python train.py --num_hidden_layers=9 --hidden_size=768 --num_attention_heads=6 --num_key_value_heads=6 --head_dim=64 --intermediate_size=2304 --vocab_size=21099 --hidden_act="swiglu" --norm="rmsnorm" --norm_place="pre" --norm_eps=1e-05 --positions="rope" --rope_theta=10000.0 --rope_fraction=1.0 --qk_norm=false --attn_scale=0.125 --bias="qkv" --tie_word_embeddings=false --parallel_block=false --init="uniform" --init_std_qkv=0.0218 --init_std_o=0.0 --init_std_up=0.0218 --init_std_down=0.0 --optimizer="adamw" --learning_rate=0.000768 --beta1=0.9 --beta2=0.95 --weight_decay=0.17 --lr_head=0.00496 --warmup_steps=251 --schedule="wsd" --decay_fraction=0.551 --decay_shape="square" --final_lr_fraction=0.0 --batch_tokens=131072 --max_seq_len=2048 --doc_mask=true --train_tokens=844600000 --max_steps=6444 --dataset="wikipedia_en"
MLP neurons of a small language model. Each row is named by its layer, matrix (gate and up: input weights) and neuron, and shows model dimensions 656-751. Each number is 200 + 30 x the weight over its row's rms, rounded and kept within 0 to 999. A neuron's up and down rows have the sign that makes its largest values positive.
A block is one neuron, or neurons of one layer that tend to fire together. After each block is what it responds to, as a language model described it from the Wikipedia text at the highest values.

L2.gate82,168,219,162,178,242,177,224,175,196,212,177,198,164,189,194,190,198,216,174,150,217,244,235,208,165,180,226,215,194,204,206,211,252,265,159,187,198,181,179,213,189,184,122,170,220,145,270,144,163,166,136,170,186,214,188,197,238,241,185,228,216,213,203,209,211,199,204,205,186,150,221,212,179,259,251,190,197,218,173,227,207,141,207,177,180,183,191,154,176,190,201,216,220,225,197,175
L2.up82,199,242,216,161,176,203,148,229,134,194,196,172,226,240,196,184,219,223,124,217,251,228,259,187,175,193,231,164,183,212,197,231,180,188,231,207,182,195,187,152,184,242,157,183,180,155,180,198,222,199,253,249,237,192,188,166,217,176,202,199,169,188,179,160,183,182,201,264,243,184,135,161,182,176,217,229,219,170,206,194,179,235,181,221,215,197,218,167,219,176,200,176,132,202,201,187
L2.gate133,178,178,181,204,211,192,200,220,218,152,199,226,208,230,223,195,187,189,223,196,215,198,184,219,209,204,186,229,177,225,167,246,182,196,218,188,176,180,240,260,239,200,166,196,195,194,258,200,178,172,200,247,176,231,164,192,195,249,230,197,211,204,191,151,208,195,179,218,203,188,185,205,206,248,211,254,145,206,230,200,199,163,203,176,244,199,250,175,223,212,207,205,243,208,243,182
L2.up133,124,203,180,251,171,187,247,213,179,208,186,158,195,236,160,172,182,228,232,221,207,223,244,182,223,197,259,203,215,189,175,172,159,168,176,156,185,206,199,251,224,123,188,198,188,204,197,240,270,203,101,232,189,240,221,245,228,201,161,203,205,200,195,212,137,171,231,194,196,127,206,207,204,181,197,286,179,205,172,193,190,201,197,189,217,173,167,257,151,196,175,263,165,231,231,178
L2.gate582,173,188,219,170,155,201,191,168,201,182,163,200,186,257,159,164,204,194,189,165,194,243,203,106,196,188,190,194,195,222,196,210,208,127,240,229,186,204,171,253,222,171,165,224,186,223,169,220,227,227,122,233,240,241,212,200,227,239,189,245,198,203,214,197,161,172,218,219,247,116,164,208,204,213,277,204,217,171,207,222,249,214,185,140,198,174,208,176,209,204,219,214,229,207,253,131
L2.up582,251,246,226,192,146,238,236,195,172,183,173,182,162,190,205,187,209,214,220,170,191,187,202,205,216,215,169,206,179,219,244,215,177,177,196,253,199,215,237,206,190,206,228,252,222,207,185,190,215,133,214,204,217,189,215,226,173,253,188,193,250,205,181,253,172,195,164,232,167,200,184,157,221,225,174,276,161,193,207,211,190,215,217,195,254,217,213,180,233,235,177,221,188,237,252,227
L2.gate994,204,162,213,220,155,206,215,168,175,170,147,234,163,210,231,161,173,227,164,175,152,185,167,181,251,208,252,206,190,193,216,191,221,205,210,212,185,196,175,204,179,145,210,178,226,227,196,162,199,167,215,196,186,191,266,238,213,210,168,229,244,162,180,198,143,199,236,282,235,172,192,190,209,187,241,217,189,211,213,225,206,205,190,215,182,233,196,223,180,196,209,230,211,221,245,181
L2.up994,190,198,211,197,171,192,207,182,177,155,181,244,187,229,185,200,169,232,195,201,195,201,227,171,189,212,214,222,204,170,201,195,175,192,220,218,183,177,198,239,166,224,184,168,171,156,215,202,237,142,168,204,228,158,265,238,220,193,222,226,222,193,219,191,112,155,195,198,210,231,142,190,202,217,244,242,200,172,196,209,158,175,214,150,202,169,213,164,175,226,201,179,150,208,248,182
L2.gate997,167,183,239,160,182,204,217,207,199,233,165,231,223,146,215,195,137,197,224,132,187,190,229,246,227,241,192,255,160,185,196,244,239,222,180,217,224,203,187,215,184,199,170,234,188,170,249,152,190,174,178,170,185,186,190,195,163,207,199,231,203,216,157,217,198,227,208,197,184,215,197,209,206,185,198,194,203,186,210,166,196,233,211,213,183,198,242,176,163,194,264,276,228,284,222,228
L2.up997,179,172,164,213,157,169,259,197,256,225,159,191,178,236,207,201,193,176,231,246,221,242,121,179,190,216,199,189,176,205,217,214,209,151,214,161,198,236,168,170,271,183,208,127,146,298,209,160,224,216,188,232,243,189,206,226,147,186,247,175,187,213,155,201,211,133,259,186,197,210,203,276,174,222,168,204,187,208,142,219,219,191,211,203,198,259,159,222,227,185,213,204,182,152,200,187
L2.gate1455,136,202,173,227,213,257,218,217,167,207,218,252,149,215,189,213,119,208,196,203,190,189,183,191,194,188,201,212,201,177,233,151,217,228,199,189,185,221,196,204,221,242,221,183,189,95,211,209,243,167,178,156,211,210,211,192,183,221,196,206,202,229,161,186,168,120,218,240,186,210,150,166,240,232,218,205,192,198,195,204,221,201,168,192,142,168,177,165,232,227,229,237,192,196,249,192
L2.up1455,196,176,255,224,201,233,233,226,163,167,197,216,210,227,230,179,152,228,253,224,187,193,200,116,246,147,230,220,185,178,256,170,184,197,176,209,193,199,229,201,228,210,250,204,209,184,223,200,239,157,264,205,257,177,186,177,193,193,186,179,196,178,174,203,184,136,192,222,197,199,179,154,221,199,210,246,243,216,216,238,129,205,190,202,194,201,200,193,207,278,189,163,219,196,231,218
L2.gate1519,156,211,215,216,228,209,188,225,218,227,249,159,196,229,223,256,228,204,217,231,170,194,249,157,218,191,187,224,191,177,177,173,194,193,183,195,184,255,202,246,205,179,191,181,172,207,220,210,208,279,223,216,219,217,206,228,233,200,160,217,200,200,158,162,205,190,224,237,186,201,265,216,212,237,180,235,191,187,141,236,174,195,231,164,193,224,221,231,247,164,247,250,305,201,214,204
L2.up1519,205,199,217,160,162,190,141,238,208,190,193,212,192,202,173,213,207,205,250,203,190,201,222,255,190,184,201,148,189,171,193,208,248,189,183,147,187,186,189,180,132,195,218,195,242,254,230,186,209,195,198,222,248,158,188,199,209,220,193,207,224,250,219,173,213,163,182,177,216,240,228,194,216,203,242,224,229,189,184,238,207,209,191,182,180,247,179,243,247,195,213,192,238,242,219,207
L2.gate2171,140,205,137,214,226,215,141,258,241,201,238,188,186,179,234,144,222,233,192,204,200,211,215,252,208,227,212,186,212,211,141,166,214,185,219,203,207,202,191,200,210,168,188,212,167,170,237,211,209,200,205,258,273,223,195,140,225,212,222,204,188,180,263,178,110,201,162,192,176,195,191,200,193,217,174,209,216,225,190,258,187,176,221,208,203,149,199,160,179,191,215,194,216,228,233,209
L2.up2171,165,176,160,208,196,178,217,195,188,146,130,198,201,185,165,205,154,231,224,261,196,218,221,157,209,176,170,216,218,205,176,190,217,197,213,279,189,177,185,191,226,256,222,178,168,160,185,233,218,215,198,161,183,188,147,228,218,196,137,226,145,186,217,209,185,184,180,190,153,179,218,128,176,190,225,165,206,190,124,193,187,221,182,190,218,169,218,243,165,186,217,210,215,251,197,224
Description: Possessive apostrophes and given names. Possessive apostrophes after names or nouns (Women's, Sinclair's), and given names opening a person's name such as Charles, Louis, Antonio.

L4.gate9,182,141,206,189,222,225,223,214,237,239,198,221,196,184,168,230,171,169,182,243,139,261,234,217,192,117,211,265,175,195,240,197,210,189,152,218,204,207,233,169,260,193,233,204,183,211,221,221,172,200,154,186,191,204,219,238,183,182,184,198,215,213,224,256,181,199,217,167,186,215,243,203,238,217,154,172,208,233,160,185,263,158,159,220,212,212,244,245,213,213,224,184,237,250,206,186
L4.up9,156,160,229,250,189,218,228,163,175,257,246,177,194,237,224,212,186,135,211,235,164,222,197,216,248,248,181,246,176,203,164,150,190,205,192,253,211,205,209,220,157,119,206,168,230,238,194,200,235,178,288,239,149,216,254,149,227,224,223,185,207,235,236,132,204,159,173,201,222,201,194,189,212,183,188,223,221,174,203,224,191,184,190,213,244,211,208,178,208,181,162,183,203,210,180,219
L4.gate475,209,192,141,229,243,185,220,209,163,198,191,239,173,200,195,242,173,200,194,192,174,185,253,238,181,149,172,161,185,258,175,216,164,226,166,216,195,218,172,196,221,154,217,180,145,171,145,181,272,213,163,197,212,187,219,246,190,185,207,198,249,227,178,180,202,187,230,185,228,179,157,224,221,233,130,166,175,233,245,276,260,179,184,197,204,227,180,260,175,236,222,220,145,229,203,227
L4.up475,201,190,196,199,209,220,262,270,207,227,221,193,138,192,237,229,214,195,200,257,179,175,196,162,173,187,205,168,219,186,174,170,211,182,183,295,232,271,240,217,234,232,159,233,224,178,171,116,227,207,198,131,217,195,184,137,181,172,187,167,168,244,176,195,160,146,185,193,178,208,220,216,196,188,212,210,199,252,238,175,191,202,200,186,199,164,213,236,169,196,179,193,212,187,230,224
L4.gate832,167,169,201,217,210,246,225,237,184,223,225,176,179,159,221,175,193,220,141,201,162,194,194,214,200,288,134,254,229,175,243,170,214,220,202,185,166,189,178,196,219,236,181,200,172,152,202,203,193,154,188,274,231,179,136,193,172,192,210,220,219,235,211,181,152,186,168,163,158,218,182,163,263,260,192,173,233,171,209,226,225,180,173,202,152,215,158,211,237,149,177,242,205,194,179,183
L4.up832,215,196,209,173,156,222,222,192,173,236,228,157,185,253,257,191,207,217,223,191,208,178,165,186,198,211,145,183,207,156,189,190,197,225,226,175,205,206,207,176,215,144,143,194,138,208,256,186,211,198,191,216,242,239,162,220,231,161,210,189,235,212,169,192,238,173,198,187,181,240,276,177,194,237,228,182,219,218,193,204,166,216,189,196,185,184,221,254,172,155,220,239,161,179,197,181
L4.gate852,149,218,231,264,244,261,196,174,190,218,204,268,190,162,165,213,233,180,203,191,202,216,195,175,203,252,244,200,193,205,177,158,157,222,223,155,194,182,205,203,210,214,239,243,199,251,180,223,256,179,173,210,221,234,174,177,216,222,184,226,226,142,199,179,227,173,215,182,161,173,237,225,147,206,177,143,243,205,206,216,173,166,208,222,237,213,193,159,220,188,236,196,190,158,232,132
L4.up852,153,161,218,135,213,218,187,204,175,241,176,230,224,213,204,199,187,168,185,168,219,280,194,181,223,240,223,221,175,199,231,199,177,211,210,239,200,206,209,223,196,198,218,222,211,277,153,259,222,205,201,188,226,245,212,204,179,180,221,182,289,203,179,187,194,190,213,152,105,204,249,169,184,176,210,179,175,185,158,182,198,167,227,251,224,238,199,206,206,250,180,147,174,151,193,186
L4.gate1827,208,174,189,214,203,218,198,220,213,226,175,170,219,248,199,239,166,247,206,181,217,162,234,189,191,163,198,209,176,180,192,235,240,242,211,225,280,230,188,237,210,189,168,180,225,245,194,165,199,252,115,200,193,191,184,190,207,197,234,198,200,255,167,163,193,180,158,212,184,189,247,204,158,205,190,170,220,220,182,216,184,157,155,145,196,188,179,243,178,220,170,209,258,214,196,150
L4.up1827,179,199,216,225,212,188,226,231,182,220,212,261,154,253,213,120,201,194,150,181,206,191,219,172,193,162,188,208,218,167,181,184,214,202,215,153,225,228,156,207,172,213,164,182,225,182,190,191,172,198,230,165,145,189,232,208,239,204,215,210,199,204,218,188,139,245,110,167,176,190,245,222,174,204,205,162,124,180,205,241,194,178,186,187,205,222,193,152,183,216,203,165,205,178,221,266
L4.gate1945,189,197,184,249,210,215,211,203,209,156,195,219,176,120,173,160,182,234,194,193,245,234,176,254,213,149,239,211,188,131,219,214,204,154,199,197,185,204,213,181,254,178,195,197,158,229,201,231,182,200,127,215,204,220,188,197,193,189,147,207,222,270,210,214,163,204,192,212,219,219,210,217,198,186,181,227,125,265,232,249,266,182,164,210,219,227,195,171,195,197,260,198,221,228,233,161
L4.up1945,194,231,198,226,208,194,205,175,213,201,182,211,233,228,209,109,237,215,169,184,230,211,161,199,228,228,221,199,200,161,275,181,116,160,196,156,219,231,288,177,217,174,199,241,181,189,210,215,219,151,223,221,186,169,161,163,198,250,198,167,208,232,221,184,126,237,154,215,194,210,226,259,163,173,192,195,120,174,187,228,173,238,200,199,219,217,226,177,154,226,221,171,231,198,205,179
L4.gate1965,265,238,204,183,199,200,230,205,218,184,159,186,147,197,173,202,190,199,153,185,192,171,155,165,252,253,199,219,201,199,151,202,231,223,198,240,235,242,179,180,227,206,222,229,184,226,200,119,212,184,174,151,187,221,165,199,238,160,203,204,203,182,237,211,156,160,187,192,225,215,158,236,146,190,224,178,249,190,221,209,219,169,202,176,263,187,178,184,156,196,214,201,187,181,220,143
L4.up1965,180,217,186,127,175,153,243,192,179,185,188,235,184,216,249,200,125,224,196,171,189,168,178,179,184,230,247,219,201,168,212,230,197,162,207,219,237,161,155,206,195,261,234,179,206,148,217,153,244,202,206,236,201,207,204,172,178,159,172,218,247,210,218,206,162,187,157,215,220,200,158,256,217,182,201,222,240,165,215,223,179,224,165,225,260,244,157,221,211,174,257,250,223,217,216,212
L4.gate2272,164,191,200,228,222,206,202,192,209,185,186,221,141,155,139,184,201,194,172,182,231,184,189,211,238,224,232,242,195,198,206,161,222,195,290,173,240,245,208,237,171,179,218,216,154,260,240,189,228,269,171,171,187,236,197,184,216,186,184,205,258,237,180,246,171,180,171,240,211,196,236,175,172,178,188,200,154,221,168,228,231,195,213,221,186,219,221,212,196,236,184,216,211,164,225,156
L4.up2272,176,212,168,172,224,189,246,226,193,217,167,169,149,216,217,222,186,166,213,180,154,211,227,217,214,243,148,231,225,233,219,205,180,221,213,217,222,240,230,234,177,173,182,213,227,181,174,183,228,193,144,269,207,227,178,160,166,209,211,234,222,219,228,237,190,216,179,235,206,162,175,193,216,245,169,177,157,189,230,175,239,188,177,197,237,177,224,160,190,166,234,255,233,219,200,234
Description: Possessive apostrophe after names. Possessive apostrophe or its s right after a proper name or title, such as Saunders' performance, Davis's first film, McClure's; sometimes hyphens, =, His.

L5.gate302,217,180,220,149,194,152,164,232,215,169,208,235,245,241,213,245,224,226,217,179,180,221,215,176,222,224,166,185,184,184,230,210,217,240,206,233,130,188,164,142,202,176,203,220,214,228,218,216,261,229,200,192,230,182,192,193,207,198,263,245,202,189,241,194,229,226,202,219,163,186,192,167,214,233,197,203,252,188,153,122,197,193,186,155,216,156,193,162,228,159,185,170,219,197,198,202
L5.up302,243,141,190,203,164,234,215,221,169,230,258,208,211,209,213,214,215,149,211,202,157,174,185,204,138,195,259,174,191,135,188,181,234,226,178,219,248,193,219,256,226,210,234,114,226,235,166,214,174,200,210,201,205,164,215,223,183,174,232,191,224,180,190,166,187,172,258,181,213,162,183,238,216,179,216,189,200,228,224,201,156,207,222,223,208,213,179,167,194,210,246,187,206,192,183,127
Description: Section-heading closing markers. Closing == or === after a Wikipedia section title like Career, Early life, Awards, plus spaces between numbers in stat tables and infoboxes.

L2.gate241,184,216,169,171,135,212,206,180,221,221,190,224,176,254,184,248,166,207,165,176,221,194,203,249,175,235,171,220,151,182,173,190,204,203,217,163,202,182,197,215,244,175,110,156,153,201,184,204,255,191,94,241,180,203,238,187,213,192,209,250,214,234,164,262,252,160,174,207,221,214,147,227,185,211,203,211,190,180,183,196,259,200,156,184,230,177,255,219,148,191,201,192,159,143,227,162
L2.up241,133,233,237,163,197,170,166,208,217,213,147,236,220,237,192,209,245,253,145,230,237,155,177,206,196,190,236,238,183,194,189,226,206,229,250,221,237,201,212,162,202,218,160,194,232,200,213,207,182,188,180,228,163,116,205,170,201,191,185,225,178,183,216,200,217,223,182,184,176,152,141,203,184,224,183,149,207,245,180,190,208,236,164,199,201,203,259,237,218,189,197,146,151,196,223,189
L2.gate495,187,243,190,218,212,252,199,154,167,183,209,194,194,171,254,196,205,168,162,217,204,151,257,178,163,219,209,215,205,177,185,176,152,189,234,220,235,158,232,241,236,180,169,145,212,206,188,223,209,241,132,244,204,205,204,186,203,177,201,259,191,166,155,231,185,161,176,189,178,131,188,231,239,188,176,188,199,207,197,153,222,223,148,211,249,170,120,235,167,216,216,174,185,195,203,189
L2.up495,205,223,211,178,201,200,187,219,185,230,139,184,204,233,230,186,211,228,161,182,229,226,175,217,199,171,245,131,180,212,227,148,182,223,196,147,129,168,238,229,230,232,242,194,219,167,224,176,201,224,219,210,195,184,208,213,198,174,207,209,185,178,213,219,300,214,235,199,202,189,197,170,210,213,172,208,195,221,151,184,233,178,205,208,215,236,184,199,218,221,180,188,179,157,203,261
L2.gate712,158,220,160,186,223,243,176,160,247,255,149,165,218,233,204,221,218,224,185,197,182,236,170,208,234,279,196,180,188,148,202,207,203,112,224,190,176,194,191,247,259,127,163,216,168,184,189,207,209,187,135,205,209,215,226,182,264,233,232,223,171,186,218,157,176,214,174,243,194,141,195,275,233,193,250,207,201,234,216,234,250,171,169,117,182,134,161,168,207,232,223,239,186,205,194,199
L2.up712,216,233,176,155,223,229,251,159,229,192,207,222,186,265,126,237,211,121,187,137,172,217,276,159,192,218,176,218,196,231,144,198,207,225,177,210,160,239,181,267,184,120,177,219,243,199,171,182,223,191,185,233,206,248,216,187,214,169,191,213,160,183,162,198,195,210,229,241,237,194,187,215,194,206,227,224,161,215,157,163,181,195,194,146,227,211,182,192,165,201,205,170,203,224,225,168
L2.gate831,179,203,162,210,157,204,221,215,236,203,211,175,163,178,172,218,158,183,178,201,219,202,198,207,238,196,207,269,203,183,197,208,209,195,228,243,223,221,223,242,191,180,216,215,241,168,227,206,178,180,122,252,181,169,208,163,185,164,170,254,198,224,235,205,227,176,202,234,241,213,157,231,209,215,206,201,229,239,178,189,217,175,188,145,187,166,199,216,171,161,210,186,195,197,212,180
L2.up831,155,199,265,169,170,197,176,237,239,219,241,199,147,268,178,175,178,180,228,154,241,220,176,187,177,223,183,178,175,204,190,120,189,150,238,240,262,164,247,222,204,182,199,180,228,245,184,243,165,299,161,186,176,194,168,200,191,108,179,179,216,223,191,196,142,253,199,203,190,249,154,191,248,148,208,178,207,204,162,245,181,184,154,138,220,251,187,200,235,188,211,181,220,186,182,218
L2.gate1257,204,226,145,205,184,218,194,174,189,171,143,230,194,210,184,224,151,222,248,225,240,156,220,193,180,213,186,223,145,189,264,198,207,211,212,206,205,168,168,237,235,133,226,231,165,190,167,216,175,229,159,205,188,215,266,189,196,218,130,221,183,211,214,213,201,215,275,206,258,187,155,185,211,220,208,179,190,243,196,213,261,228,140,209,218,165,156,195,183,206,200,195,176,269,258,198
L2.up1257,201,187,181,190,228,179,219,205,176,173,154,225,193,209,159,184,210,223,224,204,198,219,172,182,155,213,211,183,191,195,262,266,196,182,209,161,212,198,202,216,177,259,175,241,148,218,230,186,181,176,163,155,218,173,237,196,185,219,234,210,260,241,265,249,205,202,206,221,152,171,234,185,217,237,208,178,172,170,176,244,203,188,181,198,237,178,208,186,240,189,217,179,209,131,196,245
L2.gate1537,225,168,251,164,153,210,166,189,245,176,181,190,222,196,217,198,205,207,202,237,201,137,189,237,197,208,232,212,249,149,206,247,189,217,195,222,231,238,222,241,209,196,214,195,231,255,242,197,207,133,155,191,179,208,186,168,211,228,230,187,210,207,231,218,208,206,180,197,209,197,193,244,185,188,214,162,201,192,219,184,209,223,211,208,252,147,207,231,141,159,187,195,202,168,181,203
L2.up1537,156,209,161,166,188,149,179,220,175,181,184,221,198,186,165,192,239,273,200,142,231,164,199,190,130,190,230,173,160,218,191,244,211,197,218,196,199,244,155,219,220,230,132,172,222,205,202,168,206,212,181,217,219,210,217,199,235,219,212,228,192,156,195,207,182,207,205,214,191,195,165,237,219,238,234,181,207,172,163,197,172,211,190,217,260,163,183,115,207,197,222,221,152,224,264,228
L2.gate1842,186,200,197,221,197,221,143,190,192,169,167,210,174,193,234,190,217,172,215,193,211,218,178,228,178,176,197,148,207,207,179,192,220,213,207,202,234,168,147,191,168,257,214,175,222,227,200,197,214,187,210,218,222,196,170,197,195,219,207,239,180,197,178,256,175,208,200,226,188,222,172,123,158,219,184,211,209,210,204,248,198,205,213,188,199,259,200,208,255,202,214,247,215,200,232,185
L2.up1842,173,255,220,210,192,195,182,179,219,198,207,224,177,213,190,212,250,252,195,237,190,212,195,252,177,198,188,163,213,174,149,171,193,207,189,200,185,200,202,167,230,236,196,141,268,173,205,226,216,193,219,198,190,199,222,174,182,176,208,213,176,166,205,255,190,185,237,239,209,175,183,209,222,203,198,231,211,168,224,204,241,215,178,221,219,229,182,164,193,170,249,204,121,194,247,198
L2.gate2004,218,160,167,199,241,205,179,166,168,167,168,197,203,182,220,248,197,202,204,186,177,194,233,178,198,189,210,195,174,243,237,149,170,241,210,205,202,192,236,201,211,240,215,162,246,197,242,213,221,232,162,229,191,175,211,166,184,165,253,235,246,231,266,199,208,168,186,203,200,250,238,182,207,211,210,139,306,197,185,179,189,215,184,191,217,216,196,233,245,220,227,167,243,231,223,193
L2.up2004,219,216,216,199,214,242,186,196,187,208,207,199,214,182,157,221,198,201,171,170,195,162,217,183,198,165,200,213,190,170,213,237,212,217,168,232,168,196,164,232,172,220,228,190,159,201,237,220,288,210,211,218,281,224,208,134,226,193,248,212,171,206,187,202,206,203,222,221,213,228,210,140,181,160,187,189,131,207,173,152,166,204,197,189,205,242,172,253,191,276,212,159,174,176,203,217
Description: Kinship nouns, heading markers. Family-relation nouns such as brother, wife, father (often in cast or character lists), plus wiki heading markers like ==, === and colons.

L5.gate410,220,231,171,173,198,181,225,251,202,229,247,206,130,205,219,217,204,242,208,209,227,238,186,210,168,206,199,210,153,152,214,170,202,162,161,199,174,161,220,152,222,171,181,163,167,151,245,243,219,175,166,224,188,259,194,224,193,167,180,206,240,178,226,202,182,202,204,181,187,218,247,232,193,202,180,222,186,216,176,142,231,188,185,209,154,234,251,167,179,167,207,259,170,165,216,188
L5.up410,177,180,188,167,229,237,208,212,177,202,197,201,188,225,205,176,149,166,155,159,188,191,234,205,166,131,191,203,210,201,206,220,226,236,234,198,213,233,236,164,193,196,142,154,179,161,190,138,244,241,242,157,199,207,148,207,177,189,140,218,201,196,214,188,189,216,216,177,162,195,240,157,142,163,198,204,238,216,203,233,214,181,197,193,200,193,189,165,189,240,194,178,160,234,186,147
Description: Apostrophes in possessives and contractions. Straight or curly apostrophes before s, t, m, d or ll, as in world's, Can't, I'm, we'd; more weakly " United" before Kingdom and mid-word name fragments.

L4.gate533,221,109,164,180,202,153,188,209,270,199,194,225,224,176,234,192,204,192,179,217,196,235,249,259,225,208,231,251,150,215,207,235,197,282,232,203,151,160,166,103,174,224,209,175,165,171,218,246,171,218,157,186,165,179,224,190,193,161,188,212,182,201,200,213,263,179,214,211,202,173,233,194,219,188,212,190,230,221,222,201,215,207,186,119,276,161,183,159,231,200,178,209,162,226,191,238
L4.up533,232,145,230,176,163,202,221,262,211,181,206,204,185,167,183,202,203,273,169,159,212,169,169,175,207,229,241,236,213,219,195,198,188,263,193,235,167,111,215,160,180,214,210,234,210,197,197,214,159,183,186,232,209,218,157,163,184,180,191,203,205,173,150,231,256,228,222,211,157,214,177,160,238,214,194,185,224,133,178,193,175,225,226,144,241,186,194,169,253,229,221,236,149,199,212,198
L4.gate590,160,125,234,216,191,181,206,216,208,195,187,267,183,214,223,214,199,199,229,167,215,189,190,190,205,148,185,179,226,152,177,197,222,184,215,209,206,229,196,234,140,198,195,227,216,196,196,183,209,245,159,180,182,184,201,217,248,147,209,224,228,190,203,236,211,205,189,221,219,194,166,216,205,221,235,203,206,179,198,217,180,204,185,213,230,211,220,221,173,174,173,170,203,169,183,190
L4.up590,211,179,196,182,197,188,176,214,163,212,222,279,229,196,195,200,181,224,223,203,197,202,223,222,173,196,211,174,230,117,195,183,192,165,200,214,172,148,263,243,161,212,191,214,211,141,172,214,218,213,173,226,193,183,133,204,215,204,231,198,191,169,234,231,231,200,198,227,212,192,202,242,163,171,228,193,167,202,192,201,193,226,175,186,188,172,228,200,212,218,159,180,168,175,199,153
L4.gate603,182,222,206,245,171,189,199,214,229,151,187,159,233,234,237,248,243,169,222,250,197,219,211,200,222,262,269,185,200,228,156,199,200,232,234,203,160,131,214,160,244,165,202,236,145,198,231,227,230,172,159,230,181,251,207,173,194,199,191,191,211,162,200,211,212,173,204,171,196,185,261,227,213,238,236,213,246,226,174,179,239,216,233,176,200,203,270,167,188,217,225,202,174,167,264,189
L4.up603,188,235,174,201,181,164,234,240,232,218,193,227,217,162,209,195,190,218,252,216,202,195,212,159,202,214,230,192,190,245,162,184,239,212,191,150,216,237,165,148,199,203,224,245,221,206,207,180,204,171,187,201,190,170,137,225,167,168,128,213,225,227,213,133,194,198,180,168,248,241,204,190,213,230,204,171,227,186,184,182,190,185,166,185,210,225,199,250,190,127,211,218,214,213,235,239
L4.gate925,159,200,193,211,196,218,245,208,270,225,208,265,164,180,199,296,164,171,228,200,229,243,189,234,177,263,197,191,198,190,156,212,242,209,188,182,205,139,200,185,236,159,174,192,239,166,185,202,268,194,96,239,145,203,183,203,250,237,198,205,213,168,183,218,215,182,252,224,214,204,208,233,204,170,212,239,230,172,203,196,223,196,163,209,251,188,221,200,182,226,219,218,229,211,208,170
L4.up925,161,195,232,196,216,211,215,202,221,213,184,251,199,172,224,171,186,184,204,196,244,220,174,222,198,215,203,190,207,210,191,198,191,184,232,199,224,209,197,181,269,190,231,179,199,254,164,217,203,192,204,179,92,161,241,214,232,180,201,212,198,163,166,172,252,178,239,212,158,235,195,163,179,185,207,210,180,172,188,165,165,221,242,219,241,228,257,198,206,195,259,182,197,182,159,174
L4.gate979,264,242,177,183,147,214,230,182,155,194,213,267,196,150,244,197,161,185,221,288,195,235,183,177,242,156,150,224,189,125,183,197,221,260,149,191,193,175,225,164,224,226,171,204,199,184,160,165,217,183,186,180,182,228,146,174,204,215,176,223,199,234,185,213,225,203,152,202,225,203,164,224,151,175,222,212,230,202,182,203,252,189,186,207,200,195,177,223,185,195,211,170,267,200,221,182
L4.up979,234,209,165,214,178,235,191,210,165,214,194,204,198,188,204,197,190,234,151,139,187,249,194,189,201,207,214,213,177,180,200,183,148,175,228,211,147,196,193,198,186,203,182,254,171,194,200,202,246,142,216,221,149,198,233,178,176,199,191,176,184,161,222,238,166,217,165,185,220,198,204,187,201,179,181,130,186,233,241,179,248,232,147,223,234,224,231,196,213,246,209,148,184,216,185,182
L4.gate1527,150,216,222,210,164,191,194,208,196,226,196,243,158,193,163,230,163,223,189,177,247,240,161,239,253,263,255,206,156,168,144,167,263,125,239,185,270,209,154,214,196,167,193,211,153,222,214,227,182,211,176,186,186,171,241,198,148,150,213,250,205,210,237,219,191,237,179,249,205,204,188,210,184,244,190,144,163,223,253,216,249,181,174,172,173,228,189,215,143,196,240,219,250,180,228,177
L4.up1527,243,190,219,181,179,212,202,199,166,254,184,236,178,214,190,189,164,187,205,140,206,127,177,170,210,200,180,184,223,178,188,205,198,208,210,227,187,194,253,213,190,176,179,270,217,254,244,181,186,213,182,179,227,187,223,217,238,211,184,193,179,190,216,226,193,205,179,194,197,206,203,162,158,212,207,227,255,137,282,201,133,212,161,209,247,181,221,190,202,187,237,181,176,168,181,229
L4.gate1909,173,135,205,186,168,174,225,217,173,258,205,272,227,176,212,189,150,177,195,205,190,182,249,220,250,192,203,209,186,198,175,171,236,227,241,233,196,194,201,149,220,126,219,157,220,181,201,210,234,167,182,206,178,256,190,188,156,232,225,185,260,205,187,146,203,180,237,258,178,180,264,248,203,215,194,192,203,260,205,219,191,204,208,164,222,238,193,204,147,194,198,204,230,153,192,183
L4.up1909,167,126,204,174,192,304,258,200,177,196,164,277,201,183,200,245,161,219,182,202,244,255,145,191,228,230,255,175,210,198,170,180,199,133,185,190,233,193,237,183,225,151,194,219,179,241,216,221,169,198,181,257,197,198,186,202,231,236,162,213,191,202,194,215,166,216,213,183,222,237,210,210,218,253,275,216,146,259,193,221,218,161,176,208,239,195,243,234,193,189,230,181,165,198,210,153
L4.gate2152,170,225,185,175,131,135,188,190,207,198,222,228,239,178,203,180,248,238,165,208,202,170,247,212,289,191,192,231,191,202,158,215,230,233,186,230,191,168,221,172,174,173,196,207,176,258,210,228,265,214,232,199,216,216,151,200,157,175,141,182,157,177,224,184,176,205,175,187,159,218,188,195,175,206,202,207,191,180,147,205,200,155,190,171,231,263,215,216,231,152,213,168,181,203,213,199
L4.up2152,210,180,221,209,164,165,157,234,151,162,143,254,206,215,144,264,208,211,279,156,165,222,175,188,190,192,159,204,176,181,267,197,173,239,183,210,198,203,216,228,252,175,177,167,179,220,247,200,192,202,148,212,173,199,189,198,227,190,229,195,174,172,155,213,170,232,221,191,248,181,215,190,181,180,233,197,217,152,172,210,193,174,247,164,200,206,254,168,208,208,222,230,173,181,145,181
Description: Role and title nouns. Final token of a noun naming a person's role, office or occupation, often a suffix piece: marsh-al, treas-urer, spokes-man, vice president, sculptor, engineer.